Weights of a small GPT-style language model, trained from scratch on English Wikipedia: RMSNorm before each block, rotary positions.
MLP neurons of a small language model. Each row is named by its layer, matrix (gate and up: input weights) and neuron, and shows model dimensions 176-303. Each number is 500 + 40 x the weight over its row's rms, rounded and kept within 0 to 999. Numbers have three digits each. A neuron's up and down rows have the sign that makes its largest values positive.
A block is one neuron, or neurons of one layer that tend to fire together. Before each block is what it responds to, as a language model described it from the Wikipedia text at the highest values.

Opening pieces of words split into several tokens, mostly Comp and Un (complement, comparative, unsold, unknown), and mid-word pieces like mp in Impact; also seconds digits inside map coordinates.
L4.gate385:461499454461551512488530436480608452471476572477480474550446534431479448494422513585549446596496422491470500526446503558498424520435442532482492550547486486475518500481499591526503505569510521484434547447507422437471509536602542524478469469537495512512487498502526512517519614460551517510538484509482485486493518452465469506490507499525543490512460460398492504419500401548467522481477
L4.up385:522439507505529376562529464504524533552464508532502560457537454418514478505524541519481465513464453526486514506463472445473527466488488517448535538489533526550424489571421482505526592481491472540530478560524466553543419548555551525506500615522493500479470503493503444547443498487526522509547541500618571462495507458488424496473495511519505607497543479556519414484498469544510477434465

First pieces of longer words split into tokens, often after "the" or "a": comp(ulsory), cap(turing), imp(ressed), also small, high.
L7.gate20:484515501463601456512588515529565508493518540555515499528557505470423521540469416555468522468490483489516500500479509581459524510476540424498596464453506519570486577610459509517512498549491493451539518508485512492464439515566501553479421513563562491465458556470474551499472457543439516468603490515452478444467488511499516511514568457568530524506514493528468540490478519522465465421553
L7.up20:535496506505523501457457543520446517548544569505521521430474477503445520519468515528629492503506529442561478520482533506430449520498432503525518422542572518428508514492502545412568520523408545459469543445531533506467524511530519481495545517572503502543495536538486476539452482468534527496492583509485481478526443492509531572480491548488463524546419456513515522518473551575530502509539
L7.gate134:392449482465518502530491502512493513481485571473528526459477592472476519491539471479476478545425510430437547543548557496487513516525506473506524512436537449475524562477504505411506522495514511493521523566537493542439496459496499449504488489507430507619449515520481516545525518478531450456591562441465509595536559471451467530447537525482471498514430519419549495467455589533521540486484
L7.up134:515472491527538469524448514494505509545493555463542450577473493537542470523501512563469473474501467441460520543487498466469412569543477527439425500480490517497507592478528512460495420468486500486477528614516570516512483478491560511521530488537459484508515585525469537556556440481493554561473553522440431481528572476473525527440519505513536532441539478471455413492505532446499462474494
L7.gate166:460506556456521448515478490481518480500516460521522451474487519498457533381556426524446499473407548460474483532502459497462463485497520445517466430432507525530407491503493489552484474543452543487483508484438509535487493448537531496549450507444494457535582406487436512507488448482453496525518497479418455478499490519570506519541478503453417517472428488474502510554474468507461488487526
L7.up166:441550540435430463546507465528536475500601427514556464508536478516466471491459443543515472501500500509511564487475468485519552538353502517477541447541500477444472556460457468493550503540516540469524575621511458495451515523570469492518419426470526484445526546514489488519477491527465525515500461532543449514449489504495580482484481467508515554544460458496504542460473498462580556522461
L7.gate264:536509513471488529546507530550527555458557437460511574549480494522516529523458508477473507483456502476474558501530526531446460495421546621384530545530550538541439506501460538437478512498572523407556492507535481447528546540452452505464396500460523474550453502462480486505492464536541469498511484505435445472538539548475474473529531550525555518514523535496504514479485499512487520528470
L7.up264:521539513562467505542532496502514460569575524481479460528509530482456470476453559517546417502495422533484543487456472434506509506524513497489492490459490527482464520500519490440474562487599499477449483508442498436477509465546459483500457436492498549476536497543442486552430503503532490517437520518515456449498536502525512529535500540532504498518454513494507440452488540554568448496533
L7.gate486:491530538509519492574510540478494486509571497545493501507511477484480466498521546490439511491450483516556509485506518544510472541475442440458438533531470401530481521481448493540466524518513563533534470491508495461437461537421499520452556496515515448516452566617431513550497457460435477533525416572542503476506491476507413555466501521517478491504500447511511484476469566487474592477505
L7.up486:507538457502567488461471523520527502555545448525420461453536506515531467539542503504519480499496534527500457523559510454498460506497464491452460554534508484434582478497414512441532546576515555504446494548486519509547473465475524465486512415508517500497494475613499478495458555476440487467500480465477488544527526493519450504573486444444493558423462490539557500465525535475488584476545
L7.gate562:532474459490547558519563507520551503457517497542520421450407475429497561452496479530514503549462455472537549571546488505508467513487473510494438523484545558533541495465456430497469482546525503463520491472499499512560548437482498480548477463518486476522480495570483526530529497543461539567575478511422525464530547535479546572561552486500464530496436421503487461533476506570435493507489
L7.up562:541503485487539515519509428491516460472479519577458434444496565493504531512487448484550494476466515448522473468475502472524488488569510525541489431538433511534451414493431503478515467475563528490474457484467518526500469556490525571509500585444486521559498503473505504478515553516494536461474524448479528487555564479504538474441492535519482482563491448429457531542476503585518495558534
L7.gate631:526504507482469438561572431559525474483535424505485452474511426483493496561451548513431504527448533477534468523539524478525511502473526488576554441486492533562452434521539526483442517489585558522483578427549483514530511489448490480464500548487518501518537464452536473447488533498525536463502459466485497553556480521368476503535507490443566570450476481470566500448534473531477548450456
L7.up631:558466444474517506523498489497464553523497548438432418525517470462462488476487485549519557473440474553531507533516545549562499473552509457576447517458492592473589513556443546568590526489447539541487560478531485485442473510473488490479490515500451547541563493486551438431488493451557464524527470537468560450482516490539458486478462503505469458455534459489510554460485463512527528470406
L7.gate632:497572484459518499494521499483552498542444468498431530492541501532534482539468534513493500409496568494455457594483474548483525476489584500527519466498501457534559447555504512455491472415494465478518531548519463476459482478523460518427502468524519585555504471491519450495473484450457454457474512542514522469471591447506532487497506539516451505518510490501497552503539550563520593531541
L7.up632:498523493499523580457493511456527468467502484403495570502496511450465474500567525473459511507425482539504549521534519473459454449534460452499565516517525524533488506467503563490487421531503526547463504434496524490439521513499497445470434496585467475492461505469493522541664505538513462474505501490484521460524528498488514504445529547416482556508488519475521518485492440522483584498485

Connective and auxiliary words that follow a completed noun phrase or clause and open its continuation, such as and, has/had/have, after, with, so.
L4.gate204:464459525487464507484479562534434493507477566557529455483484465423567470516385508456460552546460483458465486544461486460496471509505529528481453527462485527471503566458474537468457520544531543450491524478545501483581537484498432416513515471540538482460498538549463450516494485482492392557429535531500499450496462421414485444484537486532504533451444461494474457489494492435437456533531
L4.up204:544455464551567484466543500544537522490476481570440543497535492436483495522460527465494499488528484485565537515470515478542462476559486407473473470502486528468495507463546444502487423570488604530411515465516515421551467519494500542550540500555491509491487512503472515505474471453440478483549512479470513466515602476417538498535517538484504509480465495464501438543400474529510488495472

Word-final suffix pieces completing a verb or adverb, like -ated, -ly, -ed, -ing (culminated, shortly, rapidly), plus sequence adverbs such as soon, only, also.
L4.gate127:511524516533484496577491498515543462539530525530460433497544532438475494418511440496473502513446533530509484526541462478510513487523479452554484469529405517523510463511494511540572487532473497467406516496506544488523564478397524469535486499461442541484500548489525482518465448484477550455497479444526427492594421528462487501539475563514513473498585493526478487507572512449533508507535
L4.up127:498460539511494576491481566552493527487573495462453472436493510550527585481486555549562518493496545537559480436515484439499546494450501517562462477494531515502516463564452485526448557542539511442496494528441607527447522491457476508472503486492478432574548520463556451514513490477491532485419512502552456578456509515479462493514441513500449474537484479464508467502499587482544460523549

Fires on the article "a"/"A" (sometimes "an" or "small") opening a noun phrase mid-sentence, e.g. "built a new theatre", "is a village"; weakly on stray "a" inside words.
L6.gate1:452535472519523466463507541482442499475435500558503537474505459482565508509544419519440541467488588493516502547569437581532516533592464512537548505496538468525578435500513468466590489491480445529534492504473452544525507523527447507393547566513480509546489514466531506486407474472449445495487506463470517476480513565507550539496510542524489521523509564454554520463454543496435533414543
L6.up1:494536580460521499477551540447541491546588552549558469448472550552446587481480459468482467503494492485517517522465520489455522469570481528470476516459416537505462514548477509559552485440486455472529532522444530505466523552542484479508505435444454501538515404534469535480515580520558543482454526454549505424509528502513494458555511568387387481472510542525442523507537511536530460481531
L6.gate19:490497521478586464494497489500537408570582514590481564509515494467423475509526385542501483493484502519510500447466521485573499563544478518453527538500430467462579491465437477537543556571506539439490457493547402535473463492517505483556449460490521508494421498519518556450486508508452463500464523420396469427491526474514489474486484542536416470510570490471567502492505463526518447473551
L6.up19:463446490514491452480519489533448486570549487474519543506515546521518541442545541399557547539538459495481475491526521420490509499507429591510556481547511456516632515472445533494488565514485485462480463462467413500503468464518493443467379507453505468532445474484517484508461505527474501492510497446468504478546514571459502507479461561518485478425521533568522569465505470575454450583483
L6.gate28:529443512478381522513504542529490520507492417498469494503527508493501491509472545459477513588461488480478441494537444514563468421407538486483481546513480459505518532497543499564570492480417470524462501465485530532433549457507397471435519555525472532550506505497463545479458473505435486494435524462454512493522519485431477479507582560410443454547455465510516505552481535487427503406543
L6.up28:569522478522536503484503506567483541551494521510437531532497548530538539442521481476560476436510547527478470519523551493524479513451452432572489564512463471486484521546536534441544535545463507497530544505499467413491524424507504494500563531505455573559530503480517475535497463512491545521517581536485504470479524502464457514518562503518496468510464525470513563566492496411516626472466
L6.gate79:497456511471446452443440543487505496493491541527482542504532433502477516469507477490558483473508517477562557495427475524562510482488477534485458477435523488553520513514471422488473535479559575566477485488456487476567440547431498539509579564559536538501428455539533444491484532507407492540504470505549515433524538486485511488562472534486536499511565493438460489474488539522506498430475
L6.up79:429517553562522470445571595569504538487478480495540543546463466505545537530508529472488508509491474545505473504468511526599531491548492564493519528503536501585486508488521530504552525511540488521441508539488497510447541534503416484576469421494456545548520580546508551552528516536503462534513437450559549527475454546520507514462523520469473400478501546473467447532481519519453529442432
L6.gate409:503463508451464462558479526516464536497496416515400478573473485445493474494500475551502493571537458563534477533508473542527508500563538586495491583478464455476553508533471487473586493466494438529445486513529555486455505474496452428503582494599491513501476509475556507527472572495506586482464429514564493535477504514544531539493551481464456486456511543532487480503551489492506429441477
L6.up409:550453491513465400478387497440470499492506510447501544484510438482511477493535442487517535469538453540481489477462480600553537511516537476512497482452539503551586463549553399490500547477589472524530509510448522498530490481444469558474538491466537510521494524500516477524502425549502524522487564469563560512481477447569406468567543551426464446501524546501459458522476505524444393499458
L6.gate467:514503552497517531493571539518451466434502504463456576515525497450522480544472490520531549487443482512546518468442502418559517413511587496511488515488469423503477472448595458455552512488547545559533487487465484452509535443567489499574615441443459432485477549518486523475417531478508472522552459499535530481508491538549494556485513492446496507590486458422520524534524556426501441489525
L6.up467:551486489442512489465473451586471490455510442509583478498516582438559507527480477473574551491592506513483463483572501520564523405517546526455439527500474512455491532526503427448502460466529513526526467496468450542459488507487506548545495441503544413522472575462559456486485486539461467528588485519573557482503472528453570523480504504490491492500500503575521459496507593498499525562520
L6.gate481:484510500464522517478527550528513494480513510446426494601509464443506546499524531466518393467410526479521480535461464479493438468510485473463533473496492518478558475591557497413516458532474468526487517581443535413509474461454474541516524533561496554482455448552478503538502647513474556526505489502493553509537507489502429501480500509477476521459537607434445497515492514434505483532420
L6.up481:551498578536464518506443501599563442467469547518547459512461431447445591469546476484457375480479498582433475529487551496515473495572558542490538511472436504454591437556486442475551566488496465483520533473533438479479448541574518459519445560499474516528507466499476512492492492474416496493461507576513466516560502451517509488497507493505424545509492486508479545462484552475413469436536
L6.gate544:432576469525483450501495452467507460440500511507513462453521551474515496571550489409479467492478442486537468539507521470522535432525547502528462509486538545465503460550461463516528545474485481534549455434618487421440474428458491547513513563465443466489467364461517468433548563466507517515467513503477439450492540477480490446484533533499491474491581513536521466500524515517531456498489
L6.up544:493532464490515530451510457546516449508487484507480520512488546459494471502518485538511586438531520526494592512530501456478450498501547460517582523534497498504480455494568487501499492547532427541523539438521471485450488532375574452469457440547536539485487475505473524499465498556536439473502482518520526448552549534451466481514474514482537538467475556451447559520547530469538590541524

Verbs or endings expressing change, extent or ending (vary, decreased, reduced, ended, change), plus superlative/comparative pieces (most, -est, -er) and table numbers.
L7.gate67:478521491453445533484524478515469429538516513467495516448484451458507400479524494497485499501448520547489480562517492534471489426462548502495510478602527452490558451424429490438469504477488475470526493537480542504458461445502450576448545526447542479540487501502467465453437459462469469547511461549486446504463469521455465516488492452506487514491453530522471373499519464550560540481523
L7.up67:502521520529433540432474509444452529499547509532534528488538489513469471458428464496446523515523508498538539513497418423529465462431461515491521568510476475454519457450471461531524437567588554537487477524519555449508503493513576596485477543487478483536488514493549496539409484566437426633456535550415483437536404532506458511478492493478516459533491517556509501520554449499523489459516
L7.gate239:549524488419471483549438513501435406489444527536473478471512458538475465466501482511511481489516600535555484547399362468516517483422435495481602489458460482497528496458564460519526531537505549513465494521572514463495497501506507519552458473502380422464481523549518475501475428506439604507495542527490437532549495530512509489561514555461484449494495487457519493503485465405589461495536
L7.up239:481437458496526567530484508505469513521469459442504542482505522414533497491560512535523542467507539553479504543510505518480522424480456513512501529529495538535559511529503388538493522562535539488572500457522466533543529532537564429549456546511428524531510472481526467471500462533440452484465408524547535533479548591437493493624464501601539518554574519584484468491516562475549488447544
L7.gate407:407583570474527474509489554514481441469434476516491514492506501543500496517423495530518478447542524492499524503506499488490495482483513573586469483455543515479523509448463488462503437497458486507523518491519465508480511455537495447503566483528556480553494519472515540431553430429530509557461477531562436500536477472494516476433489528509509518500504563524497482500480540491536418430517
L7.up407:507531512540490518481522469605538497499484487552485542501508512466489523471515477446532448429520502506365474479468537479469525456578531545474472509527519449488477548468439500480526475475461498512523472535489523516541550534508550543474487565565510482535499499466535472461533504497577411472515546474524520516477476442467491500481514550518465465501516526462522558496550543428530417486501
L7.gate412:503496499447468492484547480504453402421511472493453472470478502552407486497463463490471449510491494454571522501498501482427486523481460495495572530466477559507517490515494495504516555539455397501416494460543513442530522502477452527538437570501511560451533466476484489485511562497484543444480535538472463482497530513633504495553549536434432506519506540464539522479474467418496507555492
L7.up412:429482498547494544447447530446558545496467477450502506534583511481506552468497451447474593512458482524538493505528498479498508489432444472536484476564465585501527479492482472559417451534505530433540481580501480465405462502563494491497465494514560475531460470498453511452505469521425516435502469519556498473539528510516480471530458448517460478401457489512522476548513482446466519494442
L7.gate438:483472548481523528530545525490522492463588536482478496522516559489511493497469523495540541445503519502549457593507503460506511456519506470494483547553466482511554526552522502501503521479489458475507472457418496490522527514551531479447576471523538470569560516490590441517546491495497440531564507567442563438546456473460514500458471472474437471530527530536481545474566506507523540488498
L7.up438:428484516548503489484513517541480566548463408494439524440572473505461545489491460540482528502496469509471484492512515545484440471471541526503521464524460475550588563538424511499498466445536555500479486533489494520515568467489506480509495448527523419514543453476510453541491531439513501469523478481512549573478448527489475574524494515506440554448477533529532495482487470501491447511490
L7.gate481:470460498434529487483456522603516555549543509531409546487492472466425437483462444448464501497455530480519407570492454518473491490499479519491493543484439497525455459549491597502505464567545472466417572476556495468494554469530545480496527530565503507436491573502524494538599532515487610468511559529493424436490519486513553459524563504433464493491522542467504529500554533485513511604513
L7.up481:474479519487480582477404432490548499488470514503492464501538506519457593454465540493488557577536480490465485466498484468477509523528502570461479431504428465514527500483469609512528543470505464462404496545473444493465543507463525548555527498457516476467467470552488462418487548532482537492537471543471515485456535481493509488443570523485506521443532490461474510491596552517493452520476
L7.gate521:471496491523525486505488522477505499501414503490516436468541519478494464474494451543484457485518585513539473550541471386489545486500495522457465486488486505571498532546563428477514494466468533566492446476521476402490443470571454482522509539519464480568519517484510505498564562519538537495526527521470531525466457514489476481483498585517446471461534514461487521471478430478497442438488
L7.up521:462577516518486433528510550494570482466470480522519500515520545472559500520439518492476593479446559567506564490516508519515581468515475416519504443482526506525523547503526454557555480535547510485502439528506527496474457464491481541532550485457481571511570482535560441489473484505472486494583482552494517433574470460464457537559526507494505490490465478503475540489494521508554521488467
L7.gate525:479525475444544548504545512599571469550544508472499418488537457539465496421518556581553470412461483482514455545495471491443518505549458485596506500493500485480572505527457564496502490491466466479487507491501448486541528531486477518426599525494487538498523502550467476510485484526542429455465480511426500475454477521477505522548495508546501541499539540526457515490490449623522429441491
L7.up525:518488456496592548481531514489585530522434522453511444476459485462436533563519540512544512532479539516465505481509495418487458513482470528436483508566503520465495493581491455582549527479453524498544534492471500532574450448525430523501488448476482535506472521489452461455498493543535527498537530560514521463532446504496514463514491574519454530454473569515517484492576466604513541472513

Final pieces of verbs, mostly past participles and passive forms after was/is/are, like guarded, generated, known, attended.
L6.gate62:472518479487488526470424467547467476452518456501458533482456562386539525511497551466485517497559446505481488452449465444472528499427511479496510527498483482527486413524497473480510551481533505452481439461539510455461495492530513535584499525530544457484564583526527463542518491571450523496515474572464468490544444476560425472477592483483494477545485553551555413464486512471531506450558
L6.up62:441551480498467468511493565551557528427463536494416554501425516447430486499541481576532441479532511516533497489485554479504477496434548472458539523530485529474477528593505497454521537498453547470436521452533505479497523524500495542553446519522499518531557506500536478526456502490478513422509467518473463526478442512468476546480489494452475429508528495547514483503516506533468533467533
L6.gate78:453427520463499476585459537518456421562507459579563511497442482477523484470589555518448402519414495581547466529502476470487538499466533507540512521482516477451534459515482496510490454505471584520473488532457521486418514445485521504442543507439522478536512495566470519580560487573454541495531503472525473550446536473480584529482515450538534470488487474488455503533447456500511518500529
L6.up78:483568545457501455542516525423472529475565495450526497497497592447464576435415557586466473528506580509571611503428454436427471505491496478466493508475480483566509502460434487497483541590515541500496495479500455470504534466493523546557505504478489433550470502520407533489431519537473508505459566493522532492532538498522526510478516518489596535488517465519489436475586509464590436454539
L6.gate88:520541459504534454541475524518566516490521597578503476461509498504447454525490493533534371558555501554512484511455497499435551542419518466450502500476518514457521475504506494485523483505463530480464452553509430496465491522546507532482470486504518531501514572560481417474543540537481644488485471557462468444456510442542502523535528410448541579513513502492508502469539528460430466504520
L6.up88:429564481556463515540496481533581435515515459535540449549419477496476480440550468503491494455499482509495536459513498486434564551513486522562491515526527518513521471483500472499486570493525511504514519440491565416533538489572579529574492546508544501521523462526554544564498511558492511433562425467529504551542551443532535465491504487499449483557477466538516521580571432535519462543489
L6.gate390:514499500412471512549547547509482433564540536434562504517475482489516582464599522499527421507525436503535468501529480473527469538497506510486479518548459537481568468452453441508460458518475501523493553436459468515464543489501455465476438487502480581518501444442468419489457502537555435466484483516508453626473547521480464510560489485556440561532505521474433478563500503540523468450473
L6.up390:485502486502501473506400527461519523539559469417456439489491486606541577474521428496549467476476462521492565531488503465564439537371491455482532493538489498456496574500402505510492475552484556597425485545457483511443509467454492484521522479500521436497552556461483449491510490522586530508464506485486539512449522415564525501515494511507511481525479528509460474468522547494480465494509
L6.gate434:462483494451520496496417484478436582545542504515471528562553499492467526445463462543500503522518526519533463475498464494542572570465509476542579484483594469512471527535503520560522495550498472497344536561511515525522511439496475533554456477467511546441565502498507514473473518557524540499541478532497428509463445519467526491462512495484564515508530538499523477538503485431501423500494
L6.up434:464505498445432516483441582489545497470475572467537505520510522530479522489520430480452508437515565556482529551523486497480464499507483459505508525539477495534553450521539530549540478507446453401574541518471508479424536508539505533517454529530423608453471520523478485457474526496444432479492525539580550479522545560556459548579502536505453593460458504470495549488462500511464605519460
L6.gate444:533447557486508515514453570512523449496477496503567556489459488537526522418496526550488519518486493503494525489535530475458518462514568471498415483502497463589460504484509454486551508549556582510432547476507529507528514500474496478538390437474474488544539574521511449499540535572422436577470504564509469529495535577425473529489531524484562519470493479458511507489524539484515477459489
L6.up444:486470481465508515482561478488506477524412483457515609504536514561477525417448489549496491473469521454546401453576501502474540520502477493519457454446513536450548462449560411527504517475461498464510491483537483465465487507503546510516474539486579543470555527487482461520509509610434529531543471532468459477433514446461501521542613541487431503474510473561507524541496565554490495542504
L6.gate527:494427443482499525505446462530500438456474503482545615529556500486439456491552487487511503545450463558532467527521460481478550570432465491446518495455495525450414428506543458533527485511483579461498525479588539394518575536455471485476466522503482519469496541521476522508498505472459585517504474476461423531477478493433450498502590564462451484555512512497504464512465523481557510571526
L6.up527:532449542414451401514432478420467529520511454548507520503531483386511563421526487509542460489482486535521420466479469467480514500459544515498490464492495492515451477501526406471466474525500604502477455441523514516519501502485512473566490499474471530458500452576523521537515450550515457527557456476446450561501572532457462508523487529487499439552527464516483482514413496572551508541515
L6.gate537:476478489553500533540507485579539463523504449554523506441502528430534519522454461522463437502564499562517451474515498439550484535428495483445553510506495468454506473508504528487562501437552512544433505514440457419507479488542487483590526521478512482490558516540532429498511566495509557504479487547531498544485483528571495497537462445474486518480542448526505491434568488494507505468517
L6.up537:467467506560454563435519532609498525521445514430529554498515524556510475511454492450500506496538480512519422481518417511570571514530484536530485551549500493483477421470502524427460591499562528402504554470519516501502515521533550557572492484488507454460513490539478415511556467545466499515536551577533494533545513530515480511485518510468464519564503494486539474471468524506598563502489